config.toml
num_hidden_layers = 10
vocab_size = 30346
bias = "all"
beta2 = 0.99
weight_decay = 0.14
max_steps = 15024
MLP neurons of a small language model. Each row is named by its layer, matrix (up: input weights) and neuron, and shows model dimensions 528-623. Each number is 128 + 24 x the weight over its row's rms, rounded and kept within 0 to 255. Numbers have three digits each.
A block is one neuron, or neurons of one layer that tend to fire together. After each block is what it responds to, as a language model described it from the Wikipedia text at the highest values.

L7.up79:148144126148143114104123118135129148099121106133131134111111129143099128104116091122162134122136126148183095094106110124086110098130129123134146112121116154111106145133154114145126134119132182175132149132117130140150132179097136118136163108146155135121141142161107104129164123134102130139
L7.up188:121136126114150147171157145081092111135110111132123145142125137104127125068102110155165138165144157122142124062140155105131116128096109116142105154085131170134156151140117101127160129144135147131110107084142109128110134179156108152114090177115065077206094141118093114095099125131095125099
L7.up389:106141146166139103115145141156115095160149103117141132111095183124134118140121156148149135122163107181153091093209138076135080134126124100113139093105115133124106132145135103142137096115094118127149158078156138121125137125122134152104147151141094171138128118090108155125102116114067116093
L7.up599:123118150131130138131122125147151134135119128146124125131102080139158111107128115187155129143142145127125141088135158096151112138107137118095155101105171148113112165163103102149172087088141110101148152130134134153115119178100163161115128067128078145143118126141104105132116130131069140147
L7.up1253:100140121124104153112147121112119146122127131144159163096107126112138114108143136095115123105151103107180119092159152123142158086113128141117161111144140140141105114138146131122155161132099146179191148163125138134135119146161117132142111119124110121170113135088176108121151100159081118121
L7.up1386:128073119150138135119106097152126103122122111122072117143118169092125110105124135156140092137125184125120082128162132111113110071098144096122115097112120151146137138161147085140143136125130131113167124101150137097086144169174098152101116110147068150137118066107129157130079125137096163117
L7.up1825:142083152152128142164103154167132145145096117155118123128127104082147135101134119141155124137102139162134131094135112099117143122091163114131122068111173136108077152152096120146195100112125131177141125172133177119132163141067144149118126100136077127162140166112146079151111139132128135119
L7.up2490:086160126152129091153139135160136166099109094124089163118089132091130112113154133119113122139120105126159084121144138103070127102088160115130156073143149154100159074132102124155125111144138133109172125149176172162097170112143129168138103145114117101133123122116098115169125134119123111086
Responds to: Start of date ranges. Start years and dates opening a span, such as birth years in bios (1848–1880) and "from 1996 until"; also Wikipedia table header ends.

L5.up735:082148140105136157107124165144095145128149143128109157133102149132086171104095096154131117156139144154144188130101126162067145121114088126120117122156142094118133112107152154104133160096148121142151147132143154166123140143156180162133158171155122139144133100162113109150149114168087157126
L5.up916:122145164105097089140132154162118112154138142133175126152099114155094110079143117109137112146083148176126139099104165129117113104138127088125103094147128150122169084139138110112178145145132097127112109125095142133191104122150111119170080154163102138106111145134105113107088114163097115131
L5.up1318:130104151145126108082077152100094160128119148170139095129106106135102087112124108132143115129102118153129151122168132129128138093097160114106168127125115143082137105152148132147131111161105134159117057122112183174163117116116120140151142126139129121139126128104150163123125157126109158087
L5.up1808:080106166111112123155115192147128149169129162101163106110074104108152167153117121117099141139091116169163107105138146144144105114125115077154129115136128120080127129131195080186171109151126107129123127133105169141157151150144118149164137139172117196079091118177084150114114113123073146097
L5.up2407:101124141159109079108125166121124144128127132119104104103131092131154092116112135096102118143131114128111108105151159151165099121109135123121117157106146096124125090112187092135101090152122129152101132119093169167128107148142142142165145153172086130126096069134097068133097143130133162078
L5.up2650:075074154110111101129156140123105156140140157136083132146123141096081128128091075129084153161142070168136130096110146065126107131109119108139168151127099083078130092166164092123153085149088127173134127142141181120122154140107167118153105138119130140122085133143130116137123150145086124113
L5.up2824:112121145132111100142157176133111103115144117120134105149121129098133107155139130113082131126135191150158156092211103104133131143106096115133122169162113113119126111140155133092130104132126110114157118137058138140141113139132119186147151127164140164123156090128116132116123117166102157159
L5.up2947:097120144155140090108136162123114122141132144139143093116097155103137117138125122171069177132099127148124124092140144126127168106147098093083152091148121105090119105108163114174167102082117114153104116170088159134160146130106104158163205114165102146144114078118140136107091156137081124140
Responds to: Start of foreign name-words. First word piece of a word that continues a multi-word name or foreign-language phrase, often after de, la, or Die, such as Duque de C(axias), La R(onde), Die Lin(ke).

L5.up101:160129158153083102188127134136137080152158131110103086109102144137081125116106143121092194104134125120099145103184174098144089095098135135156177094080139107143081142124127104126156120138149090093135131106137124134140152133143158146150166129154098107115129092100143152190115137155143135124
L5.up245:121102150123134124109152146115154086140163146095146189160112172102113123134151146165129142143150133133156130120169133169133119121107082152110188101166099074111129121132132105108156110129135149159149131128114130115111168099156142187139066123129125095129113083133093147169127135162121143121
L5.up650:131148145149143127175119105091116099147124122113153134148111143101134142098119147167133124135106124149174142133133127146107105121120109059101146073149119105138073114140151042118163123149132132163154137140116158100125125184191144153102155113124127098131157112162138114134115096171099169111
L5.up921:154108179090093153168118120065137170150161101122138162120075162134112089094126124162100151101132119111146090077144093140157125086170159103093174095107186098151089108116156147161192169122124094113111144140120107103135165099136111151090075112111112131101127124128163169123100145151120138089
L5.up1465:082125202130131064091167172094135143176135130100149114118117173140112127164127139121121122169113133189155107090148131154143127096125136098136152109133122129107112073130129104125156169194145095158137136140103144124134128209126120159158132118149109151092111093127124139143116119161146143112
L5.up1594:101137121128132114147146118125113112141160119116149134074114150122126136123134156134095132116139104133183141144153164113120088128100132129104144097146120133167114150133108115125118159149130099132137136098132129099119115139189098147125094121141118128125159116157166150149107128137126087110
L5.up2166:145092125116143147226119158100115132140104131127140146147144149123144167121114145124118104099121151093184156135158172099111100093114120118136143123111148126119095140088133091132130148135105086148154158143118120101124121140146152190118132126141120123118122108132162184107184126117119132073
L5.up2971:131135130137115132173122138091132123158139166119122177070104163073151103130104118127102116104113141154106125132164154120134151138081122095150159111105134058143139127116161113098169191127112129131134145124119149123180104141175111169135103105145084140114136093176157117114136099136119129160
Responds to: Release metadata separators. Separators and verbs right after a release's name or field label, mostly in music discographies and infoboxes: Label:, table pipes before titles, "was released".

L7.up277:130185175107113153128115126124123110156172150153098090116178089121099100116090104089059123145166144110105120130112153113104129102131120125114109137150123146144115134127174099145167098132135094143184127143101118165135144092158116102131111126146134142116102131148108082125159126124128136110
L7.up366:157146107124115138076124116128160195161104149120135147140131117120113152116118114086106089154113101132105124100113164133111136129138103121109104094111153165178186128132153100183134160125158163139150107119139108125161164176125132146122113091116149143125105059112129102131115125121128132088
L7.up1343:141123122121137150177126121122096126115105141120125092114149088165134092139106165122138130082128162098118118106112103129149166114088099129126135118123148136105103126095125094107145120136109148146139103122112110142089104142135169129117118130130120116174141076157165128148144117140082162121
L7.up1422:139114116099129136127089097120179112162160111127162126180124123167111154098095095129107114150124132167095124119124163153139132107141110122142118121094134135138081126159132130164155135150108139120138143116133153097122092149150100113131142076193148127154094145153173093136104093118115141138
L7.up1582:158172128119146143132115091148160119127090137163122102094080146115141090098120092165062105133146139145144126129150137119104125107104149114140128149140163157158157116130135106156102105127139150135089132143114148150092139133119163147123136119132127139139145112143086100140126120096122135093
L7.up1768:116118098120145138130131109133113122158107145127114150153116074121156125111102144146128127173107192128120143129151132090108096158125159119120113097168090142135137151138093110153127124150137134126170117177141162139135096106124088125134080122141115121117131119119108100118163144149103152150
L7.up2601:155139107086147133109142121126157156090114140141139129116179138139124167133139128130142123114065138168128081118137160088090105114105130120134122136113131143126129122121107123109120119098112141108104120162143084140158118130114116149162135132145155148136145140098131111172116174136115112114
L7.up2809:117141143146133131147157107158090108164114095137163113132144093133114161101114119110099175151133089127104110098151137120121138114082133130115141084143136176173139147135138105138153108131084129161145159093091099138147088153167072168117125118167124165115135143120136108141100101152108151139
Responds to: Back-referring clause openers. Relative pronouns and anaphoric words that begin a clause pointing back to a preceding noun or idea, such as crisis that, restriction which, This parallels, at that time.

L6.up2138:138163141111107107115134151130115052177124102174093156171149163127090132113115113130112125098123128141153105131121151133156145086126159067082145129145140112092113103123176126122142135184129164142114085132132133126121144191140137129188104121158125137157128110140189143180167127126129144145
Responds to: Article and possessive determiners. Determiners opening a noun phrase, chiefly the article an (also An- starting words), plus its, their, 's, her, his.

L7.up360:136181120132133131123126139201124146134124103135151083121141135103148152151145128125109160120109163154111087152173138159121120144135125118133135157112127133155153110078166121161179124163102130130119152130122142145212144108146108130134122117120139164124138123130134098187104157149089111148
L7.up689:149183118149126108144140118138170136123120121120124178151155134139104136108128123083129114102064176175170139141127135123125108065133108080115114134145124159113104119146124136070159114125136148169088117140118102116161131148192152124182137137145133122157144118138182130172158109100133167137
L7.up1111:153151165171087116117113143134123146129158095149122112114100109131150133110147123168120153180119136118123108119159149105151099151133171120114134147124195115123142144097101119159171122142140110127157100124140155118153146139145133143144096107139128179123145154132082107147138121151128127136
L7.up1116:132176159145121138089185110147122095099132064140146115165082175093123197129148069161097161162110116109110163128146135162169160123070110140119133140135164087139112122091171126139142130132108099113140143156148162170124136118107137151116175138131111189138117177124109136137114134132112113087
L7.up1160:146164136124097111121123127127142127131152090129146111069119140148139149123138122119136092132102139114098140081164169129126146154117108129109149147103130102128113130104137114127169146137113110126179134113151184136127122098091140140146168115080111121150099141124157127131109144127084112090
L7.up1656:104135127144124109105114126118117158128151126121113117139093141084138111132149112168103171130134100118203106094151122090080157128169143125109106098119097149119126124099127104158163126107150152148149147136137141140125158133142129113193129153134119095130158099092169140133141147094114126116
L7.up2479:146136155136106101145129137163163132118120104114134131141157131139066138131123111121143114130107170129118134117117093122128163105123141106098101144166137157136128128154105139074201142121111146146065139132097091159132131128196134137113125166140137161112171111130173121111145102114141144162
L7.up2487:121170140154121133125130115152136135109138119113136140146141140114138125161161124128144113133127126144108117128141173124147152102128193119109126138168154115151085135084144139144164145123122140119098120152134142150132150106117165135175155125123136126135155130133138099164157155083138093083
Responds to: Article an, preposition in. The short function words an and in (any case) before a noun phrase or date, e.g. "is an American", "formed in 1971", "Come On In".

L5.up768:125130133128118120139148118141148139120155094103151121127115137138120145127129111144106121139131140136131122057159137137078129093150136083159145148183146119174123144150128136114151099126076152127104145152157106111088159169106130137124132118160124129162156121145144124150155085096104119150
L5.up771:113116164145134132126163126171150186120150102157106149100143126120111142134136118144151118160125133132124113090128131142104139092122157110124163119142141113098144121084160076132127095129150136140144126087137135119105163129132132147133108096162088158157108123129120152092107132158144192140
L5.up791:147150144153093107144120166160092137124121155157100100124137094123151125135132113138141112090075135162159131159114086140130105121095181107125196098135175133100143092120120091156099170093138138147105116127178117121134141147129107143121139120120104180173153124115138126151157145141131180160
L5.up1394:116124126102110136163089159145129106141140099145113148110146146083111124123126145116143147159134105177164140152123141113171131069083124179113091149074114125119084114128150077100148081132117126131155162121102111095110125148107130108160096105144144160139144148152142143153168117148106114096
L5.up2048:104114151148123131115146157131127141103137126163123122117150128074119128105050117151151166119098152137119083132152164139117108111102131129116129116164118141109128120125166138103163117112136186123098116137100095124128080140154112139123106117135113173144179095137138148103113143124101175162
L5.up2253:097143139166105114137096124152129132109167067151111112078142126128117193150112132144082124150106120142139146121122136150127136100138118115127135129155187126107121083129133142113133115141136177124179148116136132141112131157126124133130130133123123160113162136125086142161138109140086107148
L5.up2527:132129127143126122160129093159150115101129115141103146132117109126130060096129116172139134118080106153163111089133161114171132136120114097125130144130152119119108132129115134117136114125122155128108138102127126103142173141099137121122147090111124108192140111137176120140132074134148127136
L5.up2747:146122126169090119113085133149164143118117064155167129143109130125132160143153099149105133093099120114132137118134147102127107097146134063114170106179160127084118153113140137163180087098095155133123166154120144131102125141130145119127118105145104148175111171157125154155093139090122161135
Responds to: Day number in dates. Day numbers right after a month name or after "on" in dates, e.g. January 18, on 20 April; also words following "on" and score dashes.

L6.up273:137115125111117139165137149145137111120154094129128115125149140109160117122141128124102091095109098176159108087154101124137050120107148126159151102158122120055123090084105102132103132144133119144133140130104153084101168127109106150129134079136101175173095163161118119154134144103098177143
Responds to: Day number in dates. Day numbers right after a month name in US-style dates, often in tables or release lists (May 6, October 15), plus middle tokens of year spans and names (1990–91, of in University of).

L6.up2060:154085136177109136186114106105114090152132111128151159093167145095149132107114148149111148122138076113094140118143108121071136096117106109108151107132158103117124112094133079188141151148151135137154147135113104104111124132153162149158095094115156119135104136097096148152108120140081110094
Responds to: Music release attribution. Tokens in music articles that link a work to its artist or label, chiefly "by" after "is a song/studio album", plus label names and separators in discography tables.

L6.up692:170164157129143134098143087112116129120144098149120069109147112143098124131090157105099091182104155103093142075115139126089125137120102123150105123157168087122113114146150087117115109129105145155101154143059129148144073129156099110115126127157155087128147119127100126116128077089126114119
Responds to: Word after a completed noun phrase. Function words that open a modifier or adverbial right after a finished noun phrase or clause, such as which, that, also, this (time), two (days later).

L7.up530:112111131111096121122094170115109148172144125136122131126153124129140145133142134135101132136116121136110123067155129108129128165098164115139103138185161091108094130068126144181132142148133191151150109112112113127105153151082087169142124112125068155158133111133063080107115126129107141133
L7.up2004:098104176132148098134127142131108185140141143122123131145111133129079155127132124121122124109156122185088140093143118127138149145147108053121149098116117135123087089142118133113116127135156155136110116114122149147141096180125128124137142136112137126113120129138111148140157142141112163142
L7.up2383:130071161186132079142131177143107165136156092130144159128152117146120136127107093113112121124168099173074146107163129128153171121134170115084139157144128081110106064098163110127143110107147183144113083126089150149129093153139123122163115165173132129162115144120086106118131099146074135174
L7.up2599:093101187135105084150133174130147167143148136124098133103065132117114124130107134148110084128071138197150106096171122114157077087117138131111153126140143081104132168128183083128153049162168095122101142135122128135141106130134161137159139129159125143109118114142123101145135133098109140088
L7.up2642:091119157187134102138139146148124157174171153130114118151106164110070160142122073127161108152112177156137131098119124105129121151103142112146135101177164063127086054099120097126109117088131073175147132138124097146151150150146161127134105135149100135141107128166088105115131114139135173136
L7.up2679:163117100145102088099129174144152113128082108139102126106129138103119132125125113143135151132164132161125159123133123161124151145159199115142079136150129157159110087137159120123100130107104117141101151137107127140124102135148136119166137117135128156118146122130133090115147130112124158147
L7.up2951:109114140135077112109117172131106108106176125107127105115110148100096101127100109104110153121099081125126158127157109150132111103123149147168116135142123092100117132163163077126146140154135076154117161131129164140133165124120159190112160128175163133176137145125125136117139130143133132100
L7.up2979:118089148138109119104133135154075126129144124078160136136120141129139154138119108145121136114139096169137137101186129131095092104087119128131167138161106057109098166133104110123119102151126139119140186109083137137125168104128093192139128096192136123129128133181098125125118099149121132130
Responds to: Mid-name connectors. Inside multi-token foreign or proper names and titles, mostly hyphens and initial periods, as in al-Quds, Stockton-on-Tees, Samuel J. Beck.

L5.up89:118142123131144132097145104138147128152150074119136156117101131068139130151115129103094114146115126139129123092141135118118156161096107132125159089113154110100108132112151135134100110151076108105129178125129100136121134136169155139180150112157133124101100081134121131136108132125109147137
L5.up1057:124163143095130144096105103174159160128154114134096135151113117126107135095087122146083107122097141142133140107124156162107138130120086148075097076157150114155135115119129102146088128118125122155179118164161135185161122153157135143130165115149138090128128152150144133124103119122106143116
L5.up2153:133151110100125130120132128160123114159122141123110122105115155125102143093116112093112088118140131112118125116153132163059061162112110109122134123133161087109160097155120128137145084120119169155128125102126130145151133130114168137170128115186123134142108145109096117144134129136112169141
L5.up2388:147165133105125124112119108133117123131137128137106138094125156122099122152098118155114164137149098151167141091143124122109134123088106120135128106127127139140171121139180135164115105106125112136075139130104120117134173119141098145079131067131096144117131111117102114083154083096108171114
L5.up2412:154153120124092126066132127172133161192160131112103108134152136145132139082101127131111136165115139095131111134190157152106127133117084143088156108090119131138135136131163144090091153108130147147139129123153123109168138104189198175140123137189133132120142083130136125132138143125099178152
L5.up2523:126096183116123130161095132144132084125149098153185148129116088118140123094104102160078100139103134130144154107127157128082156107138156114104137113177147098104150146122167130126151154136132140131125132145108135123117125122130128124128155074142136140149162179161081098146121120151130123126
L5.up2532:126130112065163155154096136103126121136123156098137113146138089144125142132109129134095139110140112129138165143164117121148108144143097098122134126164112129140127121118151134182118117133108147160131128069075131154130150112147110176155082152130121108109102124163171138134135098150115108115
L5.up3053:143155163098130107087135142130116118146174141147126072152122132132077119126118122149084127151091113160132162085137143087093156133125123123080132096172124097130104098131129133151111121136140132141116131162136129132129099146151146138139174108157123095171123126137132092125147120182112149121
Responds to: Back-referring subject pronouns. Relative and personal pronouns that refer back to a just-named entity and begin a new clause, mostly which or who after a comma, plus it or he starting a sentence.

L7.up450:165124113156100092150101111123180117106176130126111121079128154095074122124158135131124117109144125133104133127140148131107143119142146101158116111152153096130075143096151103146171152147131137132137138141070162136114146164153187137126113156131146083159098134129146124122163113138132139115
L7.up1029:199148137157167154134111127117096125154141108158149114100169141113124151133093109141123064108104096130118090111118153122133131092149110084167120155109155087040120139138145103132157114159121117146124099119085123114099109118132187130125117116180130129179101134107056173113108128135114113150
L7.up1449:156107158106130148135156106178125115139112150138103141121131149122091131119088111162083122155119131110157111136167200119114107094115114099130092124109121162079111148137151098125157094145137135139134164124074118143071112167134172120107164120161145098118145097115079126141139088141112123124
L7.up1470:169152140146096107187103128116122133133130104154095172133168135110126113116084131138132171113161081121106103137143080120120087132120115099149132144121139161078116141167156052129132173190103165112158133136083149158134174102149162162117104059121133139123111120110082165162131117178114119115
L7.up1569:191149135167113136156110129135113116117181104120120152116134169051123154121109137126094122123120093133128090118126123120137128096114149132146126085104123098114126100089151107097127141178126116126174152150121119152120132107141161130094131135161130115138106122102115103138103145144090132107
L7.up1854:158143135136123133159098137100118136162162132118114177149167176112134123133134161146098088116136116091122084106119133109163108111129125155130156082108133113157091130140147127107127118152092100139123156147113069089153121153148150159104126107155137133124137110092136165144071120190106139092
L7.up2716:153110113146125120118112130087164126140114092107135163126109118123133132154134123139125132148132090091153105126136165134114161124094092106169185073154133103145139131089131117108181138110137144130165089104091137127130147115142118136149153121146137170109128105158120145098083125100093147112
L7.up3039:120096125143144115167120154097100127163134092117075171107103150077133094144124127139101092149149112127138095134123167096166099084099106133098143120159149113083127107160139107134118138138107167157152138130127136099122128103140192149134108141096136172127123127160072145108105104150127141108
Responds to: Before album or work titles. Words just before an album, film or book name in music and media articles, like third, their, 1995, plus discography table pipes.

L6.up187:109096168144102086142073109145120144144164149143089090082093132078124153135112111146065150115052093162109143113105120113137089090120163152103172089161137133107180097160163069172121087161135119152123087117088144130155091099154126143183131118174124160114134124087097126113074114094117134098
Responds to: Foreign-language title fragments. Word pieces and punctuation inside non-English titles, quotes and names in lists or references, e.g. German (e-iner, spre-chen), Croatian, Dutch, Italian.